From a checkpoint of a small transformer trained on Wikipedia.
Size: 11 layers, width 256, 4 heads of 64, MLP 1024 tanh GELU, vocabulary 1024.
Architecture: learned and rotary positions, attention and MLP in parallel.
MLP neurons of a small language model. Each row is named by its layer, matrix (up: input weights; down: output weights) and neuron, and shows model dimensions 0-255. Each number is 128 + 24 x the weight over its row's rms, rounded and kept within 0 to 255. Numbers have three digits each.
Before each neuron's rows, "fires after" lists the tokens most often just before its 100 highest values on Wikipedia text that the model never trained on.

fires after: "ar", "i", " m", "or", "r"
L7.up461:148101161071084133121105133091120170119086135085139098087105099137132156065103109122152122116143115146177110155112146118132117130127129104149128090108116050149083112112132087106129146187139137144113114133123094165111128119144099160125185142135127121187152118124141154139170149111142131141128123111146106144163119130128142158093144124159103157131100150129139159129128135128114097151134127132152120143140149089099126157060161146117111096107087184138097136116167134118134099115143138139125122151133101094164138107151110129165142159126176154138104124121133120118139150118097098135088156138166143115117151096136092115109130126154116149120152081123172139101176171142131141161099154125153132121099126113123119131091163097083137108155093126128121108135140123121139107142124118
L7.down461:136138131088104110137124136095128122132104150091126151099098117126135167125087135145098075150165125078152153110090121147147156110117087142148100100153119088174163156121149122185110133199119139113115110161115127170141115103168065096139120123124145122151109128109165130107124167109113105138142149123131116140141153140155132126101159086130096133144166095101107149104163143147148133190157148135173153153088158132149139110084129146124128133176113144101085121114177116170110130143095118127125131138151100131131154157116126141151146206106113170135145128128126103135126108140147132111117127110109152123160146122104124095135107112135153144146121143122143147157095147129159090091109130110095125097104118122091157114104145137094167127146105120121098116094140143088120113105111108

fires after: " n", " m", " p", "ar", "-", " M"
L4.up928:134128115161125134081154076129117134148134113119179155130165131170153180101086172084119134142152119097125115126098097079133115098115122106110118168133157085096107103150125167201089158140138157137115162145126108151169128092156091157127112105106138129114129105149143175101100128159140134117130152121123122143126156166164148101117133133122097127135148180105158159125073125157132117141096119112162130134156086125171151103136119120123101107107155129127161076142153102128126101154128160134115117152107127134181147086136131110126129130143139132155111153087162130116120127120080103150136160103166158140146116133112116161127104106125099163151135091148128123096152150129163138129118149079146103064120126113098138115150103118125139118115079138100145104114149141110131124123132128
L4.down928:097099121089106096137126163116113103145128141124083117089095141113151142125150090120161124116154101154111159131128164170144157106125136095155074113113139200148140124127140144124151108139131086147149098131083146147126083108144115085079120103086150162115101128170154109138131128082126115152114137122163135169111109141083165120135106152159117099148131134135138156110142151121136103103093154117133110158159142109147111162156140135167126156128139133129141113146104116132162166118115100122137139128112103113155136138133131133123087122145119191066142121155143132133141111158140176129160091177105103170121128096149121058081125133119157102112141128110099124150134134099141108101125124107125162122091111095178129124104161122157132145165100116139112129158119120149140129173109103

fires after: " de", "e", "f", " f", " d", " re"
L4.up435:149140102134165119152122133146140093099124121095164115144084175121101093135132102148109160166127145108086120116170111135122055113127126108145132085150140085160109139154109137112134110121118100166070126092141153116179131161135134137098125144103148087134091157130087138118121123089136130127105145117124144164117109114179142105087201083080110198100152107118153139131101137130120133115106128154128109104143073133146159125119106099146139104098135128113103150105152142110169119141152128087107162128129145125152145114117135141136119203134104143161146141126106137153143129140118132143178117157120141123107106099168133129123128155131125143141106147166144133107156116093081096155124102109143120145140126148120158134146167135108096148148136119125136149094118136126076104145124149
L4.down435:126107158088106149110101116115105137122112144145156094160160092112095119171148128101101144146131136136138138116137132111191114117140128150102160121107142142103111127150108113153136109092165127095110116135131096127135103160099115141133137121163138108074119109114106137096157082128096161130110102119101144153128140130135137140144151134100143160133164119132130128119106112090129099152124114084147110110124150172169086116125160130134140161158158132150119115122083114143111130144104152119139113133130118157133121174161128172150142078149136143128098096117153127147145161137106144147129121150159150050109157125141141104065114182069173137118085145148164153167149203096140112076110123143134123134176133088105114144104148128153121113116114116136131112136161148101108159103103126

fires after: " o", " A", " was", " the", " O", " an"
L2.up689:191095120109118158125133145096114154174134099155155129123118125111124087177143128116112128094164106142118136145113129172090128101139151144136111144154124155130129089135096180116110141201102129166150165123127156128138134110126082131150086086132147117148148141106109104144101131135162144144083108129140121128120072122115121150132142110118134166121178124108123092108109163149092119087088120132138161116132098130108137173094086133130141130106123157136107120116127126156133102137092121089133107155098092090156152150130095093144133104122128115157118160147141138147132136159160107136138109147111103142119138094083151086147184171158110170120092128134085077144118160145155131122107095144141116167116118116101119153131135088145107127079123116138100145130103175148116123124160129
L2.down689:121138115092143120106118118089130153128142132119133147112093128106137126183129112116128117086143145129147152109130113179077122121159125134171109168121143168150122111165106161119099155199141131160150149132145089110125129126144102109148133103104166108143149155101134115094118107133190108139104161105143149142140092158164146139132134104095130161116114132103119067142126145147123092086105142108126134116151113159097128131126124145147134121126095133123118158144143111146079140131115178089082075153072119102143133123130115134153100074091123105165129135160169136170110159123149092143170136141173119080093155099101136108143200138156121113147107137102122127136130098151123115150136112131107139134122132113148146147151109118124095165128108114160099118112100107146167127085146115

fires after: " m", "ampion", " f", " M", " g"
L4.up17:115120151158098116127161117128067132120154159115149163112112139145098100081108158101135140151135147102094088113120109152151121167163138151155128154139068091114142123113067121114135108158149104149112086083059175143144131121127153085111160123148133145178100114134163142109164141117156155091124086115138125134157135141135130132116109110136145152126145095132139146112148108157154133075171103178153112112135149107141078078106103126133105089149144108117114144137128138147131135087158144090126119113130120158147117128138106100123126143147087122140134130144163162128104120101157136092117133169130036122140128119128103147133134136138146140136125118136108132135125122134136107082095159094170138145137153168114146090133125138118124102132102161136190119110118124116116098126130115
L4.down17:098128106147155170145106145114150155173075154176103093134111137141113096149120107135093106112119129149176140081089120148090086156096092109124109114065156149138105111120105102136110125149161178177135107122145140127130140130136115129122104160116133124107134136157163106133119135144107113133148121188138096117118146069152143154110138128102136112175105129115114141129117147129137142107125116156098138117108118134156153106132167106120125139113122152157139126117143088071149165132114126160120129105174150129132145152155195102108074166136112165098138147138120126131130131141095160111141114098168137137110093128128183127154147111145109132123151101112124123160109169131104151140116160119111110117092114149128083134152105120157087093148138104109147099119118120171105178145117087

fires after: "c", " Y", "ce", "ry", "ag", "d"
L5.up778:125104162148125104160160120144124132126136128140172156174125136135109147113138135116121059095154090133079110135149130120093156112126121152121105136170129129105085130098134163141122128152137138130091178103150139122126159150107109125127137122143122157135128131153151111106147124114136141175153142094179109121139133131121114127103146134135137200076141123118153115094143169104129148153131122125156135109156171126123085213090139162105127116129132118132102158129113143154135103148144091131152082100137125179173118085117143104167121157119121150149116141117150118084150084128091094097114170145126113100130118121105138134148204148153149118133125111144133116107117117070119089151137133146129139139092092142149128111121110125109155135116115115103095097129098075118114146159118086
L5.down778:112092142116149108125132162117130135176177143097119144109138134154080119112125121181072070136100122078115125136119135166135140153134150109115153108135124108155149138136105116114113173148115117131138132128175117085159093108160133173179162071120106107077115107113139167121178126165135160089097144150104160137140129141140122097083129132164154128168089076116144161127132139116120144139111121129124109144166110156165093138096147119131105114118140134102088160122112173120131113147136181099176148096125152102109118107130112163090107097128132133118127125130134091156085114144154152156156132130142135132128119103092115122110119109144141117145163101116120147136126089117123156141136129126132114126130146118111129123114139093156133141115119090122139087101143157070168147174169112

fires after: "ollow", " s", "at", "t", " At", "S"
L4.up386:161111111136128128138145110159118130128087128147145109152125112126134148111128109148122118087111128146133128128084119122125129123133135160162100176124132119127153136127133134096122133104123150104093131158112103094146170096149107141090139145120116157125139128117132117075115136111115197141118101120128160138096124139100137124134096129089142108130168126134186162092136143143130156123151093146158111155097148114167166142161166100121136123134090130134138152140182139085126106143135130119160106080159084110124126144078166140143117105151130103145104132106129103117101102146109105136132152097166138122151084079104149118116180143159118093157076121121136180137089098085115117122107095129165139102110153138142127113141137097134156154121146142070159225109144110103147153149126136
L4.down386:151124124164138144140126159167130145115136115074138108114141135096083174104148115134101133095109140094151114117131151127123140118141143137175128102089102133194153100093134154107084112116090139137141150169137144129121135149118153153089122156131134156159143132102123103105117116145145083149133114142156110175119130107095084163128102147110147083146134150173146121106089163119146092168167121139147101161104134116107155094113083167101155123133152138114134161114147128117097130087151119127113133078171115133088118139102128142139125126169149142153146076074073142159125096121131130163105080126128106128146090159127134100139103121123188108125101149129087146156143146136132118109118146115135133099142079113129097127136136177144150164132112157142099124166128139133121120099140139

fires after: "S", " F", " and", ",", ":", " Con"
L4.up603:129100129125136123104120166155152115144130095099164099113162136150126084095166158148174158152149123130129125148093106136169115112119105117117114135104139111144112138121140192142106154151111130130124138112125083126134112074138140121122149114103154162136162110112126111176099108095147095123099115089127147148137104136123134091118142104124152109117183104152150131141141163185119136123097124114137117129119151149109133195082115103106150158144129180183141105106091137129145132107132094116092062112103126093136102097117131114126127137086145136136116113104149122123129138079061129106137122110110169114129106139139146144106121147120130142156108142172146139084163123130146091154107102094119124147165157155156181129136107168106118119132135120102141117132146124163099177109180128
L4.down603:087123155118167151120101097185084129165143127127115168146137130139147127078164161138164116100103130133140128134122128076139154106088119156102134084139128112107144117141157080139104123150081098113132112146097121085111172143130120134174146115137129121143141105091052164145121120123129146128148142076103092173108102152103135075129171121111072153131161108131143139109162117136156126135158134128108102129157115130140107164154128116141092160109116151145177119133122174110129127091150077123126137137155144127118126118124149113140116110132140151106106120107076154127142139096140140151145123134126125113092114108141086180143094130093149091142148133144126131117150117123152128121137172070121126162101134089099163133141127134136098152148109151126132107127154174152148146149161108

fires after: " m", " f", "ig", " U"
L5.up956:108155144138089097103137122105064142087087108114147135110105150145120142123117136153128106143111129141136108122132108127154125128139094160113066110124113066157123118132125136159160082164129182127123124122087158152118181126152100095153157115123087142175101120114151116180147164146148142122115156153144131155160148106172098076129162119148159143110144153126106148135143121120134120103147140147167131168090165108112098165119126138120121126111081123112134121089110146140117145155146139146132069148125105091132097125121121147164117164151177152123129135130097139108160159118136117126091143115135081165125127136155160103131105127114139111124109143148087106127124129109105145122093140112145074131106126165111095128118127127148122124179070138099148165090130132113160122171153132
L5.down956:083087134143099103128086173125113129111130149172127105109133138141138098118115079140122142148134127124132136145115094109150175122121128083131124115094127144139136117122146110123096176100136110109157138139122163142133111136116076114097116087113142114166156108145135148132144101155109131103156125153093134144119110117132167117117166094136165168138157151159081122130099099129109141095121141124159154118142162085147074123141124136179121148124100080132120155172168102117101160093074131136146138137147119072128134142093113111069103126189109123134143115128143145128105116149167145167157142123128145141121079133125132174146114135157108089123127166159164168113085126107146114103135138161154107090101077159153119129101158113125123136168123159106143115151121132143148104142127151

fires after: "os", "e", " f", " S", " y", "ue"
L7.up989:145100115150112144138139101129117084146140150090106120117142139133084100134081136115079160085113137150127119079141160124177086143073158156143145113126147163102086174085100116110109135133179162124100132144117116158132143137102137105107083145113109124119133137064146181171120136118155145124143115126169131105154151102150157125120139115095120133141143149161132104132128146188138127163149094114143139131138120111140154203118128117127114100164127134148111075149144132119136135119132135096143137137095142092126107120128104129160128124142136104146141099104113147150152138136138135134140141135121128138102129151097113149115135132143136140131098120056082091182152108120125194156129089087097130100119110138100127097119128129159155171136138115158101126079153142164116120133108131
L7.down989:077141151120114116123147148095148108168151141141144125119156124122160147141156118124124126121105168066108143098101113119132126127142110147156137132113120174109123123186144099139118144164092142124087083151134173159131078098120160133100113174127075118120083094129124154145083099153102130109142127134108093150188134127121139152115154175147090140119139106100098132145151118166131160141080117135102144112179134115144100128066154103139075128127143124131112122143135144141117161125112159113135126133139099149137138152086120151096109093099129127114121152095116142094132122112159156109139176122143132123077142179135095131116149114091125126095119141163138131125165131136137080131133136177124131148114131122162158158090105091128145119107150107156152135145112112168120140079152143

fires after: "at", "un", "um", "u", "us", "e"
L2.up1001:113103138129166120106119117112121119138144117114157084126121105120169125154157076159165119145116149117156137103097105115121118136119142148080126168149107112156117136162162132148157116126129159127160116112139155168094124140118123105104109106129139125144095112134150143125071125059154127113144106133125127131133100096120151154142111182131100155114088138162100089088099106127110130143121108126131148097152141088112095140133065131161135135161105121138130128126161164142119117168106135101163147107145117139133146125068152185158078125157126135145100136133097133105128116108138112124131140167131172107135147159139123118141154130123110115131146110148054152140106137132163099110150112147151148148098142127086090097110096109123101108138123102117180118125136204154115182123097102
L2.down1001:113131156098126106152105155135102157198128110125109138109127139122110122149117098139135149159133125105166139089128119146121159098164175161094140169116139145131100144171114139106119109134118103113110141119111160105175130145129130131129143136089119118171116174109100130119112132120099124114084147088113122140105134107150148128181145142134162051127144160140117103167128102113114131139105144121089125148140182100130054129140182140113129125125074133161148111103128094113126142128135138142155116104112134150114154141126084097126131121091138125147109116129104140131162133086105141104118092093125119164120103153190160132136159152092116110145115093151164132144122112171131168104076117132146144078142165118113128146183143119121123136138118099157121148122118136176125117088089123

fires after: " w", "al", "er", "as", "e", " l"
L7.up86:157168190132145104178133122109119140159146106111145093151105134110146104157099136104122115100131154129077124149166111139103081132183124134154123076119137150124126155131128109133118162162144152149156104101114126123120136142107113178137116111129128147114159106156151110119114104171139080127137157113131102145098133112139124094140128105150153135116124104117171116108126140169157040151103138159123114125124158094161111127109097157107120079105124104077168114138127152095113121122144137130155075115123127126105116110163168119147117087080130110141133182160152136113139084169153166094164121116123099154096132135124128144136154115133070129119141094091132124159109135113105120125126105113179114128141107146140147100140135158144124118156129137122115137128165099087090148119151102
L7.down86:135131152131136144151122122150117086124063167151151117133138122132147130149117156120104150151116101162111115132103128152153135144108106130108127130157120113129095120118134140146123127175147122126146122120115145141127126133176114103123128126165112146116133122143163106145157114156079144134104123068147201160070077142128127121102085144151103132120127126080156096126120108104111109118154125118167141189162117095096113116125101104102151107139102162108167168123098127157161152099145118107066118155163097147080115159124090134176139110150088111113139129111140134144147108130117145097116117135148128099115111173150107106141147128096094113140139093144168156116126106146108176109121122107104157183139111108128115155117114181139078159116120086173101124136154126148120162127150132

fires after: " be", " f", " sh", " A", " p", "A"
L4.up264:103098170156155127107149134118128128086114087138117114188118081141118133093159103138144127134108129128121146046174081146125125101164148109152164143119100155139114096102133132171126132160096113106109124102130174115117126101146118109121159133118110113133128164131130130131164157096137150137153110142127130118081151131112124066139132128112140099108122101152117136131120146131119118121124150156114160082152111172150071084102131109156207135183126148108142111153158104148109112152116092137098148154135140161106069106126113156157157112131143128122093092084114165145142140109149146098143129148136145103157128138114151108161132136099099117096150092136128091118137117141104132135130138143160120124097156164130090118133188139111116151135102153144111102163112149149129122145104142
L4.down264:113098134111132091115151103123137138126123139118127130104109194177143167125167128090192126138115136150152109132142171122113148134143163145144119156113124086113135114135136168108179142117145124106081087132119121140118108121141117093138110152107132045131121034128118153113120127122100158094153142129104131167140117150129120117106114099160122149112130133123150124086185183135150098144118135099143093166135132136114133141066130177125108127116149111155159134080126112132101110121153118133179126163147127121135172121135108137138107139149149133122149119131107095130164116123129108120111135081119097160142161127131153122084091117125138111160168169124142169110127111113171127138104119075138105109130154138153115112107141135134125121142108136114122128102101134089175115117158088

fires after: " re", " ad", " d", "S", ","
L4.up793:144151082162128116096111110151123138105127134144143151095106187081111099149157099119088157172161100134106121120149134136138132141101116115120103153159147151128124140107148119128126134113144126164122102118121154118119098142166134140091134111105151133094104119098116145160127092108121135115131139111070097134137148114182165102085131124105186159079138147085110113129139158153135096116148084075125137082108078180127153144118140135137180147174150123140130144128113144114113107089088188130079103126087171128142102099155138128120134139113154136146118131121127134113104155094139137161105115128148157153104156101147182152100122103104088123133129082133128134112147107114176107154138114143154184101123113126148126134126106112114142132167132130152126124142122126125093128091166139
L4.down793:126164137133144132133132113174132131148099115176147157139143089121083090106161103106134138129101125112121126136126171119117123109134119178099084105115157149144158116157142145160131136169149159152153128147161134159092173088127113159114153133157178119098105103114092122135108125104146145143146107142113095144099099132137129147126133138148131168155105148104143093097103119127141094170146113126139093113135117112140134086135120125112137175098104159106129134139133096173124117109155140141123138154078163137114068119145139113148135148163139132158151116078135120135125138118145124180121125119108103095132145096154130140114160097109099089119097159107137140137075164119115134130096156111071160097160152100139133184112130127120115113107131084091121171068150153110130154073127132

fires after: " p", " d", " ad", " n"
L5.up384:114151144123159104111180120080132134107137095141145101083116154078124144124114127140123106131143159117110104074136160143098108144142156100159144110154162114153116134107108141098133142169126160101132127104144126143168139088139143117169121109140131158088143099090132117150123082145149083150138131147117172088109137139135137151128122124115112136125102093126096171131133177146100100114115174134130105128113078156136134130133152157131120162098107194151179149132172098118126125146141150131144125129104151160144104132104116112098099170143126130096126118125060132110155158119121126152150098105106143085126122105152138139088133124115074092103145161096162115073116123121142120118133134180139148113137154112146101115097128154132137195121115148106118126152144125154138161080136138
L5.down384:128100094096130118099143126163119170104135157108143125149099119093109127158134120096103125119166108145179158100165086071140153129127126149139098115151074122122133123147119084065127163125136158132163119142129123107119142098207127155144147156157116080144114155116121123133115124151115117136145114148084108110147107095122145123138119148094179131160148160116084140132139125107127137101110115129114098182105154135144112085140113120109172120085127176083114115164155180106163132133146105116139101162095128142146146101120125119132111117136123141111121136099074153135157148119086124146158149161129133141125153146140116120147105155105106086137148141123137144119114112135154111108156117139100136124157118062116137137153088105096136118116147122174152163121122180159124117106157142

fires after: "a", " n", " w", "e", "pp", "w"
L5.up862:112172179116101098154126067077163126135130127144115124134131155108125128173121099124152109132131117112148153118113124100122108117128086078119107119140123117138124081075134121104125141135131112144153119089152138106126130145131121118139149096132130119104150133112145217123076146145100166138133154131112120100126177148178132114109136106098135102122153143199142138146120167153152130135116113155113144114145135087122131117142122161054140154151105120130176117141094106087142130142119107175113108107150187151104127146158130131120129089124150124121113158121113128157108176131125102102114135139114139123081130128112152121114131150129123147103118131142141153131099130133123126177096140077149093117115089105107176127142136113141138127206142127131130087086145135133163154141108103
L5.down862:114128109118137166125121125121098127138124134163132137108116122112116110138113199125167129102127121127128148145114151127105131094115124135135148083074079140131129108141151110148100130105132173111137129118125142116087104112121155144125102184141126150110148111161085154131138109133108092130127140148134075105097108125115128134097146161118144090112161062097153101130097121129133190141133129168129154128130172124153162143125146156168092140144128144128122108152169102078084112151142105179096154131102151095133134132113122083187149150123134098120116117071118077121139094124105139097145153150107124142144124153175120133140144138138090168156118094145137135095071107127132145128142151139146146107140147158182148125126155128109130160149093155111132174133097153137084109112153105

fires after: " f", "'", " A", "x", " the", " cont"
L2.up215:127140148126125113125103078124165128128124100144139150102108129135108172121163137081137120146129148114123123118118157132123111139156139152100130113132128125128137067150133115091148119148099133147155133131098128117106165128169146141120102115184139097172144145090084119134116128158132155131164136161120134158127121159160196126148145131088142118174133089128150155088105105143114124098125135107106169126098099130166100109171096127194118174096123176168140113114084167127153157128129116089165177108107147085138093092124108141127100045143139130114130153141137136150136123118118117135175134152135103127151147134100128098153131155110150136112099117164111129093131110109130115097132116140145128091129111102138103136173172106136091121136090143089155150156102122117143143152139147
L2.down215:122136172170099129096135108146126114121169111138133121133138159099106149133135125122152091095149146123122122110149108170116145121126096112158090153124119139168110087134154129128104121130142125154104097154102123136143110155126137127141141134167134081111115143111090154105142137140140109152125118124104106114121109120168093160163143082164172126157095109070156108098133177149151118158083125077106137165132122133127137130150140100152172120163138147082150122121100098119154090118146121094128142115089165118116091112167105113114156122108059127088140136141132103114164127127139062119149122091124119122119173142178146137121129123119133136108130151100133130139162141102138137164116104152167144093134131100150099175155130133125079163087106187095111142143143180115127120125130125

fires after: " des", "m", "ep", "es", " comm", " Al"
L5.up678:161109121129149169139145146079140134135090140144119136161091083122127143138145122163143127069152121074117114134110153158137132092117083125162131122106135132157120115164141180121112110112125082135140131124110138130168118147126149121131092093147148123151121094132122123147114128129084124115126111167150164163112123084173156142119162126125129118131084144154120148182127118135152100082154125141113085137104124125135147123118142152138080116165120142141081130162165136141106115120145112085122135120111145161132100113087161112107149086104157121165165140126138161158129139133145135106174124121105162157130124130168121165098137154107093067111181123131092077115097072119137117148080119154118118135144133143122161130160131117160179116124135147143116122131088156162105133142104093
L5.down678:084119145120097135186130125145129125145131108112161123106124108088133132146158105076116122174151131142149125174121105121158114143150143115134115129125087110138117099113112109163098135114116162118100109135132090153121149135123101117150114096088136126151156156125077135106125107141116093109122129135126123094148154142124132111129115089131072126144128116105089153120137173132088110128144101159117125123157134147159143152140119126167167129112106113121137208186075144127091101095115115119143131132106122163118133111144070145151144166120155112097138128140158136126125120160152121129135132143134160137178111105097192125149155118141144179112126124156095130124099072158151124144166123114111134130116137193117182132085126091132113156147123092140123146141143124175134097077105108

fires after: " f", " b", " p", " v", " r", " s"
L4.up106:128080128149107133105156123121138115064112145097159149102139153149157152127164091162131157134129144121154124168136116104150088110153122148125089129160126174105118106140161124119091113135041133083118125148180144105154119080148126145140095127093097132127128126140163109158163133163109112192104119160138136150113098093131163150124128153159147140111102091141131094115147164125099162144141097155103161096089128127167124100154155090087162132151159132126163121117108143147110124097117125101080110118084151139115133126145132133078097186133128111115131105124125132134127135136161134091136084132161092129103126174151089116115129135136102110089144114129142128127098179138105116111137106123126134127107164141131111133133148108129135130109145149114094121153099168106112123131112158
L4.down106:197145117166137104118112117160169093130141111113139141119144185120101150134111166103155115162075092128167133144123162119161126146146130160125113165148132133152111103167180147089137132105129134151096101114155098076102122136116166148104165105110116118097124117111126157146160158165110130151127094141078095095121128099134102122108144132128108095120155106106191124157137147129138137119114174108090138125133120135176092183115136139152115133138129130117145153118117119159123116151124090128124157134095128140151123156147105146127093111096164120152108143126133164109141107143081122148054131137116077109168131123088107154095112145128133146123134147129109100124136125121098126094136115124156127102130132126117137133136121094068114166091145130169100111117169119112140147167089124

fires after: " A", " a", " j", " o", " ind", " O"
L2.up552:147094156171155172118147113105128146141137145110142145086133118153108109146130107125163169097148146104090116098090120110171096134144074079148097144148143100112145141117088092140155113144178126124136164114143071119126117104152140118115114111104190132142140089086147087138138146145112150153114113143121104106160129129124135163152122111094095161111136126153107114158141150113138086122118117134125146076085112121114081178140112109137130114103153108146131130159116119158144152125112156104113115104140097100134118094149141129148152137168121116150104187118115101117127105131123132160144128128107162145086189133135156098172129185160117153116176095114117139126140089145175131114123142109139154132115142129140130113135114136105107141081108139106094191155100142124131133145109130
L2.down552:131103121165106147132144119068094165171133167128121125089095129115144133143142152112063146115103171156112091103153121143105107147139125108139127129119185125120174128148105115187132146102130143149160132139142137111098063095157127134134149132130129161128134116090128130121116124142100153113068086106143120103142125128169127148131132119129079069122110124155109108102143127087122089148135132128114123159161124150180116090135109128106157169095097102161148129140153113153122170123110146107160128113167122121151148142143159138103074140155117143147096120155110098150144144166100175138100128150151098122114133128133132089165142114159124148109133090152114158157093094151156129094155140132153136098107134171127133135096157132125141100128136117107128134121140087136115085154089111

fires after: "at", " m", "id", "um", " c"
L4.up728:131173101147119179130112118143102111140078137108133112081129138116107148148126126144096175100095136120132154114110115158172141119148146130137125114094148131127093142131142138150097148110118125142124175144174081140108127185121115134098074166131119116142164135171171133140124098135118136145147100145150131127118079122127162148134144137146156091125157145078134115119162142095113112106146121115146145147128130126145104122122099130105133115114123134127146113094146153145082154150138126067186123092123121168133136113146113133134127126110083129144106129134100168098089123106108123075121090172141146140124162140156099093124161145119128120126156147103066146141140081091133128113075119151151122147071151108123066124132123138096092089142122113109150157151186146120137109118137149
L4.down728:111072081132129091110158130128102169160144106130141142133094131111120150098122091078160160128122107124135127121122123162124125102156143129157098116124106136140116148157151082112129131168124153122131145116133132137160114064130171133127134124123105133103102159112118116139116098148121126143129119126102131156136086121122166124166125131141093139137121128109105127119056122160135106137139159130120116096095141152128119096197144154099136116132091053091115146176153174088112175110090134147154159139139147088113140141095107168129138134171134156115128135095147114128117117133111072167116124119120194124166119123149162164099099111122097157098100147123120110125101098126179104157131136152089125177139139111146128131143140129141088115154172107140148121118136123142153143138119161

fires after: " Ch", "os", " act", " S", " is", "ict"
L4.up187:183103114153146162147123119146123127146128182122106139128162113081124143134079153143127113096133162102125110146142115147159085120107172166081098115137105141104145155132140143087159091103142130100128098151166143125113124133108131123134065139117134137106139139115139120164129092129089139172105118125165114096112123137183176143114099116111168101091089157104097135102092143109112120117151134125120143161124117154100053134122150119108119121147120108151144124113138181140130131098141169110121095124158135102144124159131134126126137148197136131097133137146109106141105134107131143134109138121151152124098130168147165159119163151085140134148127111124143086143137093147089153091136083090133161110159130097124135106114129123112118154123121181179147103101086126153146161129115128
L4.down187:095169138093111152126096118136145144124131184146117118150107143146098176151158138088167118084101146150152126123152141080163090091139120088150134106133124113168132095116117148117138106126167135132104071117107124159099171105128114171163140102119121129128165137146101132098091121144183116160111125166092102076132107098120124154133139136151080136122162114142155112111169109116100127119115144130102184131142153137095116159081137144132119139114163133121128141080132089122111121096152098159119130136117131128149068124142131121111117150106087160133128157102124130115146087142104139137138128156111126135130148131080129139179119154122124106123115130106135139108094118175118178060132180104136131142139085137151121135147150132147114185114113091157126139112122123156133139144134132

fires after: "re", "ra", "y", " G", " Le", "e"
L5.up414:135100085121132113143151093129107137141088149146139130084163129128106149141124121123126077151159122141111131147119100116128082116118115198152108139148132117148135158168132162114166121172145131111084135091119168128116114127171118131124159122126135115112178127110129118138125142144100145101139172165129142103114097144112082084086142179145118129117172147120093106144161150134124160105120136121112118170161116131136131124144129166123118144106161107145144140165167101108131102110120125173091104089153141095146112123155099150161136106093115147139088145141135106104125153153166134095135069116139129145100127132121140120137108112124100078101097090123149092117131119128130132173124128120116067117173136133169143116120141144121061157120087151122094135100118120189131135141167108
L5.down414:116146135150146134104111122113115086119153136139095098065102091139158113126146119160116130122144116141110112146137161165150122138122115101117143129144149150137168139089158120098090130129148169121167143070109159176085135109155099175110149094105142127085112099151134127150111111198123078117131158157147144119132111121143129113126131119136119136102135112151135155089166130148093125141134088142071125152090106156154151077119117151144122100123151113113095125162140115145146160167134121119116111133116119124091143151160118142144116117112102107144112154141129122142076097114116059185116127128164169123137141116134114101125123133137134130142145158110087131120128129131121143147133125162099126093138099113130116175127192105157121129134110089101149128128127172210130110141135094

fires after: " st", " the", " r", "-", " m"
L5.up500:146094117166144159053143093123141114129122109124130100111139127142107155093123179151140060151149098102101117127123097148190099124123126151101125135124135117128122124064133112137091121121086114113067104145114142143169097145129099133123133087113133128154153101079143099124158174130133153109154144106113123122142122158171134148143105100139150115147129168144110163124107147130107122133135108162140096110084106140144133137116128170133129135115130112103130136172103119129121175121121152102106115120138138110119149099137152130136147166056137115125108158137138151114101169145160148155136106163184128160149148097105143134120091098123144137154138139120134154111145115155127158181101144105161133146064121139081172137176108094135101152110154158128121122118122123147130138147127096
L5.down500:116125127088099134133105137173131131162145162146109114134141140097116146101121129113135088133106129090108135160142074079120140104174134156150153097119125163149120134185146110069145166146163142155137135097104132143117121128138177106112096130149144120116143155133078101169139108121106118124123119159127118125137143123132170133198137137103126141120085148115147111125128119140111063154097122161109098111104154060131186109136183125109073144145153086108131142131115096139103136182140112126122116128124094148087128103141086117130128114077118116120155130122138145129132124129094117094140166144120153139139101144101121111106164125128134121137096116157147137145146098116131100140141145163141121119077115150106149117175134139136138154158122107179121134102127113201135139112150130

fires after: "st", " ", "ist", " t", "us"
L2.up493:159136104145139138094154131145146097124115110112100087107130112124113106122137125125159172130115128134119085147139131131159133106156117140136125148133126117119153182101094127138129114158149106161118124112133142133110093104111160096099159120082123114101077162126150167172119139116164077142142127109151160122169147100121147133106130108119129161144109130143097137175146111143123151137140180174110159128139132137080115170126052106155109096069133115116133140093132134133146044111142134107144117147143160142125143134109107156136136112122129090128138135086111157172118146139122119101125123161108103188142153076108171132149132164128128152107124092136169103106089164146130145126126125128115119120138177106133134184183155136122148152107132112091169120124104109159118137136121101
L2.down493:119126099145083156117130113174124139121108155116095103128081147078184151143120099140133138109131136117090128139131096144121209125127098168101127087142155130090147158123111109107114115124110130110131143119107110157112155171124154128129131113067111105148136124109101118123163135167149092142116138133108132153084140131103110163140127111116097123127181158113148143149106144134118085191173189107138156162136097114116093118151139108164127116129126131117158164116097114159120127108115119143160117116163111149101141115171119131096137164111126203113135150082091126107145110095136094107110123139091129142158121171106143120134143102130126094138094161106148139114083130151113169166134127101117155149129131121132168127152125124113085183136120112106148149111123125110142128158123125